From a checkpoint of a small transformer trained on Wikipedia.
Size: 9 layers, width 320, MLP 1280 GELU, vocabulary 16350.
MLP neurons of a small language model. Each row is named by its layer, matrix (down: output weights) and neuron, and shows model dimensions 64-159. Each number is 128 + 32 x the weight over its row's rms, rounded and kept within 0 to 255.
A block is one neuron, or neurons of one layer that tend to fire together. Before each block is what it responds to, as a language model described it from the Wikipedia text at the highest values.

Possessive "of" in names. The word "of" right after a head noun, especially in institution or place names and time phrases, such as University of, Supreme Court of, end of.
L5.down203 [146 111 111 120 143  89 161  80 129  96  87 109 153 147  97 157 153 169 109  74 140 142  87 159 128  96 105 121 128  55 164 165 108 135 170 153 175 127  87  97 118 110 210 135 137  75 103 119 124 115 129  88  96 168 146 127 201 150  40 131 171 126 118 194 107 114  85  92 129  49 149 127 171  87 148 127 140 139 166 188 120  71 112 135  96 158 155  61 110 158 155 107 137 116 138 145]
L5.down672 [151  41  93 133 151 115 115 120 114  77  68 103 139  84 144  88 108 135  72 148 154  84 204 110 153 209  94 133 174 115 111 114  96 134 158  58 121 160 168 101 108  91 148 123 129 127 158 126 174 113 167  84 167 121 135 137 106 171 140 109 134 157 208 134 174 105 194 159  69  97 108 132 103 103 152 118  96 105  91  93 104 141 121 164  63  87 138 146 113  81 105 125 133  34 121 145]
L5.down688 [104 132 130 118 157 102 128 112 110 131 119 120  47  63 165 161 162 155 101 118 137 177 127 132 177 160 128  78 195 105 106 135 163  62  83  90 158  99 139 108 122 133 100  81 180 163 128 176 165 106  88 121 131 121 139 147 120 145  91  76 102  88 179 125 117 120 161 115 189 189 120 135 102 189 111 130 151 121 131 146 166 157  46 144 132 117 114 129 165 142  78 210 135 126  96 162]
L5.down707 [106 119 210 123 124  92 140  83 156 123 141 131  52 145 190  84 157  85 115 130  90 158 138 144 146 133  84 102 143 134 116 154 166 159 123  70 113 108 114  98 104  72 150 131 166 111 154 157 150  94 141  57 180 146 140 123 126 104 151  76 122  88  98 109 104 145 113 117 129 106 154 104  95 123 165 151 159 113 126 133 126  73 168 100 167  99 136 175 122 107  96  64  89 118  63  93]
L5.down786 [146 127 134 117  64 132 114 120 174 162 180 135 156 121 120 138 117 101 140 108  91 119 156 133 148 110 158 154 197 152 151  97  94 110 125 140 135  66 142 142 111  96 102  71 177 113 169 124 138 176  82 172 135 122 138  76 130  98 164 191 151 160 160 137 128 111  65  74 193 163 173 140 149 120 150 124 123  92 123  65 105 140  98 137 109 104 122 163 115 114 132 133  74 105 114 101]
L5.down957 [ 86 151 133 102 191 144 146 114 131 130 162 117 136 107 135  98 128 138 197 158 176  97 158 142 128 126 103 110 202 168 175 139 100  95 175 183 144 130  97 104  93 108 173 205  98 115  98 154  94 176 147 144 141 136 161 164 157  92 127 133  83 138 118 154 117 138 136 164  52 143 163 106 132  83 122 102 104 101  97 127 194 106 138 123  97 115 134 167 135 150 167  47 110 103 202  92]
L5.down1141 [123  98 152 106 110 109 124  59 151 109 128 134 170 153 168 114 117 158 113  79 163 131 186 185 193 154  57 137  85 144 108 151  81 188 131 162 184  93 111  77  83  58 100  72 146 172 159 136 123 115 104 118 124 159 116 145 120  91  46 120 102 119 113 104  93  89  98 165 138 196 133 156  44 176 150 105 135 139 174 171 120 150 153 140 171  94 158 132 180 117 224 138 141 131 135 158]
L5.down1153 [ 85 127 131 105 103 108 131 122 132 133 213 118 154 135 120  90 116 177 164 119 100 111 104 125  87 106 100 147 144 193  89  89 140  93 103 111 122  98 142 162  57 169  93 120 173 119 106 138 111 160 147 152 124  94 138 137 142 105 134  99 132 158 105 135 151  60 166 122 138 144 120 123 134  74 114  98 155 105 147 139 186 161 120 157 107 110  77 202 128  73 129  61 100 130 131 155]

Punctuation after proper nouns. Commas, and sometimes hyphens or line breaks, directly after a proper noun or name ending a phrase, e.g. Medford, New Jersey; Gloria, who; Plummer-Leitch.
L6.down471 [ 80 120 150  75 191 163 169 105 116 154 136 111 101 129 175 158 114 112  77 134 107 114 166 115 144  62 104 117 132 166  98 164 157 104 121 130 115 162 101 153 138  89  85  93 119 149 127 150 127 101  62 113  56 129  86 117 116 139  71 173  92 120  64 109 110 155 169 118 197 146 184 123  76 143 151 150  83  81 161 136 129 102 119 148 124 109  94  82 156 119 162 139  97  82  60 109]
L6.down574 [114  95 105 152 165 124 162  64 111 183 136 110  97 127 123 130 162 131 102 171  76 120 148  65 165 119 111 123 133 161 163 101 123 144  97 182 100 171 124 114 120 121 123 111  88 110 100 114 137  91 101 101  92  60 115  98 158 160 107 131 160 126 150 176  73 113 158 109 108  99  81 168 102 127 171  84 135  87 105 139  82 121 139 162 103  94 130 138 178 155 125 128 123  85 103 164]

Section heading closers. Closing == or === markers that end a Wikipedia section heading, as in ==Legacy==, == Records ==, ===Singles===; occasionally became or as in prose.
L4.down165 [105  96  99  99 110 162 130 112 164 143 162 144 131 173 122 104 111  77 128 156 155  89 176 135 116 138 179 182  32 136 123 119 138 175 124 103 101 153 169  90  91 160 147 204 142  67 134 118 156 105 159 138 129 173 113 156 195 150 165 112 162  92 117 142 151  95 177 102 117 203 116  83 151 105 101  91 149 154 137 149  85 109 148 150  83 179  76  92 175 121 126 106  57 111 134 157]
L4.down918 [ 97 112 157 146 107 114 118 174 150  82 123 157  95 209 106 130  75 107  74 112 112 157 136 148 145 103 126 132 135 138 195 202  90  65 184 202 163 135 129  79  84 113 125 164 128  86 174  77 139 145 143 145 129 141  99  93 101 108  96 136 123  94 124 162 116 178 174 136 138 156 121 138 105 168 107 116 175 114 106  53 147 119 129  73 183 145 170  99 136 133 110 110 169 108 127 100]
L4.down1074 [139 204 100 149 104  85 154 162 151 130 141 122  97 140 121 181 109 162 193 176  56 136 158 105  89 150  90 140 121 111 182 178 195 135 129 157 151 144 145 143  53 142 149 186 120 125 105 123 121 170 138 120  71 189  85 152 152  72 112 166 133  89 106 100 161 127  91 147 101 110 197 111 168 115 136 132 130 114 116 146 137 166 171  88 158 158 178  88 110 148 109 153 175 138  96 112]
L4.down1276 [124 137 157 126 166 182 126 176 111 141 112 107 161  97 138 121 166 134  88 133 117  98  89 124 101 112 219 116  95 179 198 186  77 118 142 158 133 170  58 131 121  93 119 138 121  84 104 118  82  81 164 152  88 101  72 123  65 180 125 138 133 160 128 124 125 152 147 125 107 127 109 124 228 125 112 184 147 118 124 169 120 130 114 149 158 142  75  92 109 124 168  96 162 130 109 164]

Coordinating links in modifier compounds. Connectors like and, &, hyphen or comma joining the first part of a compound modifier or name, e.g. natural and, Rock &, policy-making.
L6.down214 [ 90 176 153 135 176  99 139 182 121 138 135 149  97 101 185 147 140  88 127 123 166 114  84 130 107  83  87  77 103 128 126  83 103 110 120 136 168  72  97 136 102 103 116 205  98 119 160 134 140 126 122 138 162 118 126 152 152  85 155  91 112 133 114 150 166 191 149 121 139 144 103  77 100 136 139 161  98 158 107 102  75  79 104 106 112 195  69 106 143 115 118 133 107 131 101 118]
L6.down1111 [149 110 157 198 120 141  86 145 110 156  73 160 107 132 139 116 155  99 168  91 140 147 144 189 150 152  84  66 104 169  77 126 133 140 104  92 108  90 147 153 135  90  97 118  83 115  63 207 137 156  94 133 132 113  99  48 136  81 100 157 103 173 109 157 116 127 134 135 155 163 134 126 104 125  85  97 189 149 146 127  98  95  68 144  98 122 126 116 184  85 157 153 164 108 151 130]

"of" in institution names. The word "of" inside proper names of institutions, states or bodies, right before a place, e.g. University of Adelaide, Duchy of Saxe-Meiningen, Ministry of Health; more weakly, word pieces in names and table separators.
L4.down321 [124 144  94 117 168 131 135 116 110 125 135 132 104 116 114 127  97 140 112 159 106  66 133 111 172  69 103 190 153 114 141 158  93 149 105  94 107 146 131 177 130 150  65 114 140 141 115 116  90 116 178 166  81 114  95 152 168 165 197 150 124 155  74 180 152 154 111 160 144 145 138 150 125 123 145 164 133 148 121 159 115 164 100 148 106  85 115 167 140 131 143 109 172 189 195  62]
L4.down484 [166 163 161 166 103  63 141 124 139 172  78 107 138  64 149 108 123 113 119 179 123 106  79 111 141 112 140 195  97 120 140 108  84 120 180 172 126 125 139  72 145 120 101 154 123 110 118 144 172 167 132 164 128 106 107 112 106 160 119  71 137 114 116 136 177  33  44 161 141 125 123 174 117 152 118 114 120 103 124 105 108 113 102 106 140 106 182 148 150 120  71 103 136 112 151 148]
L4.down1029 [107 158 112 106 176 142 159  83 109 143 148 112 177 139  98  38 145  87 133 121  84  89 132 164 142 138 100 144  91 161 147  76  94 136 128 123  76 127 116 109 101 143 153 134 114 184 122 105  96  94  78  83  45 123 114 168 165 106 145 123 148  89 162 172 137 115 134 162 119 126 110 123 107 149 127 106 116  99 173 105 111 120  77 173 166 126  58 174  49 133 160 161 155 117 144 171]
L4.down1117 [164 161 147 112 119 162 146 139 104  21 127 152  64 114 110 104 125 180  89 117  97 102 119 189 116 103 110 131 196 100  90 158 122 195 147 117 120 183 109 128 108 160  96 123 124 130  75 144 141 123 129 147 111 140 140  88  59 165 158 172 139 104 130 157 159 141 133 156  40 138 173 157 117  94 111 179  49 101 171 163 126  92 143  83 137  98  69 115 107 138  83  70 175 165 169 193]

Wikitext heading closers. Closing equals signs that end Wikipedia section headings, such as ==Accolades== or ===Playoffs===, often before tables; occasionally closing parentheses or table pipes.
L5.down29 [194 146 193 146 147 126 107 125 123 104 167 180 123 131 180  75 167  80 140  96 162 161 131 170 181 125 191 133 101  96 110 141 135 138 105 196 112  86 111 100 131 105 123 124 148 150 161 118  92  88 165 140 157 108 127 143 170 128 161 160  99 100 120 105 146 156 136 132  90 108  95 137 171 210 157 106 139 111 190 171 118 165 175  71 142 135 154 130 163 107  73  95 132  74 151 124]
L5.down35 [160 135  94  81 125  79 149 115 108 164 141 149 190 152 170 109 120 115 112 101 148 128 154 123 109 118 120 180  91  90  93 178 105 191 153 100 134 125 145 168 107 117 171 130 109  96 104 169 137 112 181 111  99 164 163 108 140 159 137  94 121  93  89 181  99  27  36 166 191  89 136 114 184  91 135 117 122 119 142 163 112  98 155 132 157 104 168  74 110 156 114 143  90 124 101 150]
L5.down244 [182 135 132 143 159 153 107 125 129 135 137 128 168  64  78  90 156  89 157  62 158 157  93 170 148  94 129 116 186  81 167 178 139 144 108 133 130  78  89 125 127 106 117 129 156 174 155 122  97 120 183 111  96 144 128 127 117 130 115 181  94 113 121 152 111 104 110 135 113 151 104  99 195 168  95 128  85 113 121  99  92  90 156 136 103 154 172 160 116 108  94 152 105 126 124 111]
L5.down333 [139 161 167  83 137 171 123  77 166 137 117 120 116  84 124 108 163  94 168 124 141  92 133 202 138 156 139 124 165 130  99  81 135 132  98 137 182  63 113  90 105  85 120 115 133  99 140 123 118 138 173 108 213 122 162  97 109 160 181 155 116 113  89 113 107 142  99 157  84 202 153 144  90 141 135 165 142 117 104 130  99 161 196 106 107 130 169 131  96  77 129  69  93  69 123  89]
L5.down498 [138 101 160 173 164 137 105 152 130 129 118  86 131 156 115 130 127 101 108 107  93 171 164 144  82 131 134 139 134 155 122 147 191 144 118 129 146 121 124 118 177 113 139 153 138 111 109 214  60  58  86  92 101 119 179 138 175 173 123 156 136 120 123  71  88 131 110 137 128 157 151 116  86  98 142 153  50 133 120  82 180  71 114 136 117 129  95 127 121 186 143 125  75  94 147 102]
L5.down683 [121  85 148 158 106 140 113  64 110 132 114 167  97 131  49  95  88 162 143 187 158 134 177  82 162  51 118 197 197  87 159 104 110  89 157 113 173 129 112  95  82 183 102 104 139 115  86 124 110 149 167 136 121 104 129 138 105 138 120 122 168 124 126 136 166 149  97 123 185 108 122  88 148 112 133 110 176 111 155 132 113  99  88 140  89  85 157 128 107 117  98 149 203 118  89  96]
L5.down685 [145 124 129 116  94 123 137 168 112 126 130 104 162 147 123 123 132 159 111 145  98  69 141 133 140 153 133  92  96 168  69  90 152  97 114 134  78 116 143 173 111 166 124 102  92 140 112 129 121 144 116 124 149 175  87 108 140 119  80  59  91 166 144 123 126  71 114 168 105 115 134 137 152 118 116 159 118 138 117  77 106  81 155 174  71 141 178 255 136 121 142  11  76 115  87 126]
L5.down960 [131 109 133 135 108 148 147 132 101 130 131 163 120 102 153 172 119 157 135 169  75 145 142 104 140  70 146 156 106 125 142 114 134 114  96 133 202 104 138 108 116 139  80 126 156 104 111 121 161 135 166 125 123 124 160 141 105 131 101 168 187 150 149 102 157  89 128 111 176 160 130 171 183 144 142 153 180 108 165 117  82 124 128 143  81 160 169  96 153 101 128  73 149 145 103 135]

Clause-boundary connectives. Commas, and, while, where, but or semicolons after a complete clause in narrative prose, before continuing text, e.g. "divorced him again, this time".
L5.down96 [100 128 145 117 133 127 104  86 152 110 144 105  94 197  96 149 142 101  95  80 140 163 118  94 152  40 126 144 141 167 139 137 111 159 204 120 140 144  81 107 142 102  75 161 147 133 132 121 133 118 170 144 169 138 177  77 128 140  89  86 152  97 216 105  91 156 119 163 185  75  93 143  73 209 213 128 152 174 122 136 123 140 162 145 137 135 133  95  87 111 117 126 110  91 127 116]
L5.down231 [102 135 135 159 136 117 134  84 127 119 193 121 111  86 147  96 136 136 132 132 147  76 132 110  93 127  91 192 119 155 114  92  82 111 100 134  81  91 106 176 135 113 137 129 155  88  60 147 120 125 125 167 127 150  91 158 164 141 161 120 164 125 169 169 173 129  81  63 165 138 141  88 120 163 169 118 130 115 187 120 156 132  97 202 122 205  93 157 162 130 146  76 104 129 160 164]
L5.down437 [135 152 146 147 124 147 150 156 109 156  65 129 143 105 181 129  82  83 158 102 184 127 123  52 150 167 129 109 109 153 175 150 131 120  96 143 132 134 180 109  49 100 164 159 162  98 130 105 145 159 102  96 112 155 124 101 130 154 131 156 111 208 111 129 139  81 114 116 100 108  99 131 197 104 167 109 148  96  90 144 105  97  81 115  86 182 139 168  69 137  82 148 157 138 125 111]
L5.down636 [114 129 117 126 129 124  80 131 110 142 167 125  86 110  86 124 143 113 179 127 121 157 144  79 134  66 147 103 181 125  87 119  94 147 151 183 123 199 184 175 134 151 128  94 142 148 122 163 201 168 135  89 118  94 175 122 161 168 119 170 144 128 186  78  94 103 143 166 180 101  95 170 133 111 142 162 171 130  88  93  93 130 142 107 105 113 145 120 137 116 102 118  82 100 133 172]
L5.down676 [160 143 130 177 169 118 144 141 132 151 146 107 130 179 168 133 128 116 150 160 146 166 119  78 110  84 135 129 184 108 169 175 138 163 167 167 115 167 125 154  54 153 143 135 137 112 126 134 152 131 138  80 131 105 107  99 167  98 117 126  64 166 112 178  83  69 102  45 128 117 116  84 168 122 171  88 139  68 142 104 121 151 148  91 108 227 109  90 128 128 108 138  72 125 102 155]
L5.down792 [115 124 137 184  97 150 123 136 134  77 146  64 153 141 139  94  72 135 177 137 117 111 136 104 108 116 153 115 130 149 132  87 141 129 166 109 127 115 111 156 139 164 147 107 141 108  57  74 109 217 108 135 122 121 147 166 120 150 126 141 144 142 156 112 168 162 122  99 119 106 119 130 155 108 145  87 167 135 134 134 153 134 137 132 157 163  71 179 136 109  98 128  89 154  98  52]
L5.down997 [130 124 131 138 202 182 135 137 106 123 125 130 139 138 141 107 101 122 111 113  83 109 145 123 129 155 130  94 135 160 178 134  79 130  99 167  93 103 111 152 156 111 177 126 139 117 128  93  95  66  82 102 142 101  96 125 130 147 194 106  68 189 107 154 142 144 122  72  98 107 131 132 192 122 142 153 117 110 104 119 158 119 164 133  94 127  93 130  97 135 126  81  40 169  77  86]
L5.down1178 [108 166 122 121 145 156 200 102 103 154 139 148 141 129 194 185  87  63  93 160  61 117 114 161 101 146 115 158 128 168  98 145 127 151 104 164 164 106 166 190 166  83 113 107 129 129 118 150 130  73  49 158 138 128 124 151 138 101 146 150 128 112 180  90 152 126 115  47 100 170 122 158 161 160  66  95 107 112  61  79 174 137 174 160 141 169  85 114 169 135 137  82  79 106 105 110]

Connector after a noun. Joining tokens such as and, hyphen, slash, ampersand, open parenthesis or was, placed right after a noun or noun phrase, e.g. construction and, load-bearing, race/ethnicity, density was.
L5.down168 [126 120  68 165 118  76 159 112 128 138 126 156 125 167 135 107 129 173  65 116 112 141 106  85  72 104  56 165 128 141  57  82 142 152 155 139 112  93 190 162 180  81  83 156 104 121  77 112 174  97  98 141 137  91 157  81 138 118 129 141 165  93 115 120  66 171 133  92 187 127 161 154  70 137 152 113 125 127 113 117 116 183 141 145 165  64 195 139 151 134 135 127  99 158  82 134]
L5.down596 [146 144  81 144 145 133 105 127 131 154 162 131 145 117 127  99 141 102 138 129 160  84 103 110 133 160 171 159 137 141 149 118 168 116  92 175 150 207 154  78 122 104 159 115 114 176 124 148 132 135 183  65  80 125 131 131 159 138 128 166 155  71 112 140 143 112  90 120 139  82 149 173 158  96  72 137 114 113 143  77 155 158 170 132 106 137 178 153 105  93 127 126 118 131 136 122]
L5.down698 [134 107 108 130  88 110 120  97 115 123 174 137  92 125 222 142 111 156 129 132 122 144  76  82 191 103 106 104 138 110 178 159 135  93 126 147 131 101 119 133 174 163 101  40 127 134 172 128 145  92  79 114 138 156  95  88 134  48 137 112  84 132 102 115 116 148 168  88 111 120 146 126 109 164 161 152 121 151  99 128 133 160 136 150 144  93 213 103 117 103 175 148 155 134 121 144]
L5.down774 [131 132 136 125 138 128 113 107 204  85  78  78 119 112 168 111 164 114 143 131 130 132  99 101 136 122 134 176 171 176 125  95 126  54 112 156 118 175  91 133 181 145 142 139 138 183 183  81  96 124 144 137  81  93 124 111  64 168 123  92 101 125 122 114 149 174 110 103 149 120  70 108  89  88 119 139  95 172 121 107 129 127 118 179 141 180 106  92 140 131 122 154 112  92 164 105]
L5.down893 [100 121  99  99  87 138 109 124 202 105 132  91 131 170 141 108 164  81 173 144 103 133 104 109 122  92 142 113 103  97 102 150  83  98 147 177 171 114 109 157  95 160  96  89 138 141 121  81  95  81 159 142 127  75 140  93 131 161 147 105 101 127 149 122  51 106 136  97 168 152 113 179 139 130 188 115 158 143 138 102 119  90 131  95 138 119 102 131 112 118 132 143  62 114 147 111]
L5.down923 [134  87 125 160 130  57  50 117 161 107 139  77 115 104 143 125 125 106 153 156 127  59  85 142 127 113 108 129 128 119 127 179  67 183  74 118 102 119 129 126 149 174 103  81 122 130  98 160 126 166 102 163 122 110 128  83 111 132 110 188 137  99 157 111 146 104  45 165 153 142 126 139 157  86 150 151  95 145 231 131  87 126 145 136 170 108 164 105 133 148 110  95 127 150 122 104]
L5.down979 [123  97  82  96  37 141  82 124 143 147 111 138  82 125 141  99 147 125 125 118 104 124 143 132 135 160 143 152 110  78  82 176 115  71 156 133 173 121 146 122 181 170  92  84 145 125  61 103 185  97 156 114 125 127 131  77 112 134 129 141 162 126  73 113 128 143 165 187 173 167 185 127  95 139 138 146 147 109 134 131 111 107 144  87 129 145 116 134 180  82 105 145 136 102  97 170]
L5.down996 [140 141  72 148 172 146 131  91 123 121 100 124  94 100 182 106  60 188 126  99  95 153 114 101 128 141 118 146  69 146 167 148 132 158 101 155  92 111 154 180 153  86 138 150 155 168 145 124 166 133  94 123 137 127  75 139  95 134 123 164 147 155 135 138  89 160 133 108 124 124 121 133 175 111 126 129 141 131 159  66 106 119 107 153 149 146  97 132 107 159 122 126 131 117 185 113]

Coordinating conjunctions in pairs. The words and, or, and & joining two parallel items, especially in titles and headings such as Law & Order, Adam and Eve, Construction and early years.
L4.down120 [140 145 126 107 106 127 151 103 153 142 145 122 103  86  72 112 140 137 104  62 176  73 148 119  94 154 140 143 102 151 207 153 151 144 163 138  76 144 114 139 214 125 144 130 117 103 107 185 160  84  92 150  33 106 147 122 161 125 121 218  88 132 106 138 112 131 137 114 142 125 104 103 120 120 146 116  67 133  91 142 140 112  43 132 169 113 118 147  84 141 132 106  89 147 147 121]
L4.down464 [103 205 173 117 128 148 134 132  94 111 171 138 115 187 135 147 101 110  98  82 134 161 107 117 143 110 171  56 110 159 119 122  93 131  69 135 147 127 177 131 158  97 142  73  97 131 145 135 151 134 120 135 159 132  94 110 121   8 133  60 105  98  92 119  96 186 152 147 195 172 143 131  95 142 142 169 109 168 164 122  96 164 158 144 112 114 177 166 137 142 184 130  85 221 124 113]
L4.down718 [108  96 122  59 153 187 102 134  83  85 171  92 116 132 175 135 137 109  83 169 150 167 154 161 177  90  74  97 145 129 117 139 110 133  99 121  99  99 146 131 147 172 164  64 136 121 185 180 139 102 137  74  99 112  71 142 125 128 165  99 149 104 174 163 135 122  97 136 164 204 120 167 107 117 138 195 104 119 121 151  87 117 105 155  41 100 139  88 160 132 176  46 132 187 113 126]
L4.down1125 [162 152 113 123 142 141 124 123 101 106 157 162  91 145 142 113  96 145 153 153 131  80 128  77 100 141 105 129 143  76 148 148 132 147 162 118 201  96 146 118  58 124 188 180 157 114 144  92 171 212 176 127 114 186 120 111 118  94 114 195  89 166  72 141 118 142  66 116  89 140 135 173 159 129 127 131 103 107 122  86 148 111 133 153 132 131 115  98 143 137  63  92 127 119 103 144]

Partitive "of" after quantities. The word "of" after a percentage, quantity or part noun that picks out a share of a group, as in 70% of, majority of, best of; weaker on other prepositions and table separators.
L6.down571 [110 134 133 161 158 161 170  73  95 158 130 111 146 118 104 100 124 144 109 159 138 106 108 139 169 136  96 166 130 116 119 156 133 138 122 111 144 136 119  67 146 125 133 179 107  77 171 132 147 150 122  74 115 173 145  64 150 214 136 130 123 167  90 145 148  93 118 116 188 122 160 119 115 145  96  98  80 123  75 137 125 135 124 172  89 134 139 122 103 120  94 132 170  34  54 146]
L6.down1159 [ 89 150 141 130 122 125  90  93 148 149 142 153 151 148 142 123 128  89  92 108 140 150 141 109 169 108 129 113 172  79 103 112 122  78 166 130  90 130 120  70  88 136 119 125 156 152 146 148 110 123 126 143 133 136  77 133 125 232 104 143 134 128 158 180  65 117  94 108  97 161 100 116 106 120 124  92 104  78 143 131 148 165 152 146 159  77  51 137 147 131 105 163 149 136 118  89]

Section heading closers. Closing == or === markers ending Wikipedia section headings, e.g. "=== Writing ===", "==Service history==", also table separator rows and heading-ending line breaks.
L6.down466 [131 119  23 167 118 182 167 162 141 144 129 131  83 133 154 132 139  96 121 173 131 128  79 163  94  99 100  80 129 183 124 102 124 107  78 131 142 138 156 190 147 136  77 141 121 135 162 106 132 158  82 138 142 127  61 132 109 108 105 135 153 123 124  94 105 124 203 149  71 160 143 124  77 164 136 174 159 131 228  81 132 122 129 187 103 164 188  87  49 118 181  97 152 147 120 158]
L6.down535 [137 136  94 181 105 143 149 144 105 167 152 160 114 187 105  89  76 160  91 139 103 137 165 136 125 155 128 182 117 199 129  65 120 155 131 150 176 144 145 146 164 102  91  84 158 117 174  87  98 171 158 155 120 115 130 137 115 148  96 210 162  86 170 168 178 160 176 143  76 177 127 118 128 135  82 153 106 154 169 169 104  91 142  75 132 162  99 124 135 109 141 114 123 100 168 104]

Comma after noun phrase. Commas right after a noun phrase inside a sentence, as in a list or before an added clause: "club offices, ticket offices", "compilation albums, including".
L4.down90 [113 141 174 129 116 140 130  99 150 100 158  79 203 156 131  73 167  66 113 113 141 114 150 176 133  59  97 114  83 156  91  96 147 140 125  99 106  74 176 147 126  89 118 112 128 150 107 140 111 111 104  85 107 112 123 144 170  85 127  75 125 103 120 207 144  56 127 100 178 144  99  58 162 174 146 149 108 127 118 188 112 140 108 165  62 139 136 121 170 155 129  84 149 196 161 170]
L4.down335 [128 168 132  98 142 128  95 130 117  99 186  81 160 134 143 111 126  96 133 125 149 150 117 123 131  93  92 184 175 152 162 164 175 149  94 172  92 169 163 151 122 105 171 108 135  91 109 162 128 134 146 108  88 113 131 175 142  77 129 132 139 110 144 166 161 121  76 182 181 144 179 131 101 132 117 130 157 142 152 125 139 121 142 144  90 128 143  84 128 146 100 112 110 144 165 208]
L4.down752 [117 135 122 102 143 147 147 148 115 112 105 123 186 120 168 123  73 148 104 179 148 184 104 116 134 119 122  92 184 115 198 118 158 187 130 167 122 165 166 151 144  95 150 123 114 149 138 156  90 127  87  89 142 173 152 145  65 112 124 127 138 107 121 158 115 200 151  84  67 168 181 174 120 197  72  74  96 116 158 152 122 118  94 116 129 100 135 179 134 108 134 119 212 163 130 119]
L4.down1172 [155 106 135 191  76 117 110 123 135 105  95 111 185 129 170  72 134 136 112 120 161 220 116 101 145  84  83  69 148 153 128 169 162 150  42 147 160 152 172 168 134  96  63 143 123 118 124 142  82 166 111 123 140 148  84 148 151  59 102 103 155 123 169  97 147 164 116 129 102  57 128  86 158 161 126 118 116 168 113 175 103  74  74 105 138 154 155 169 170 154 160 117 119 154 141 109]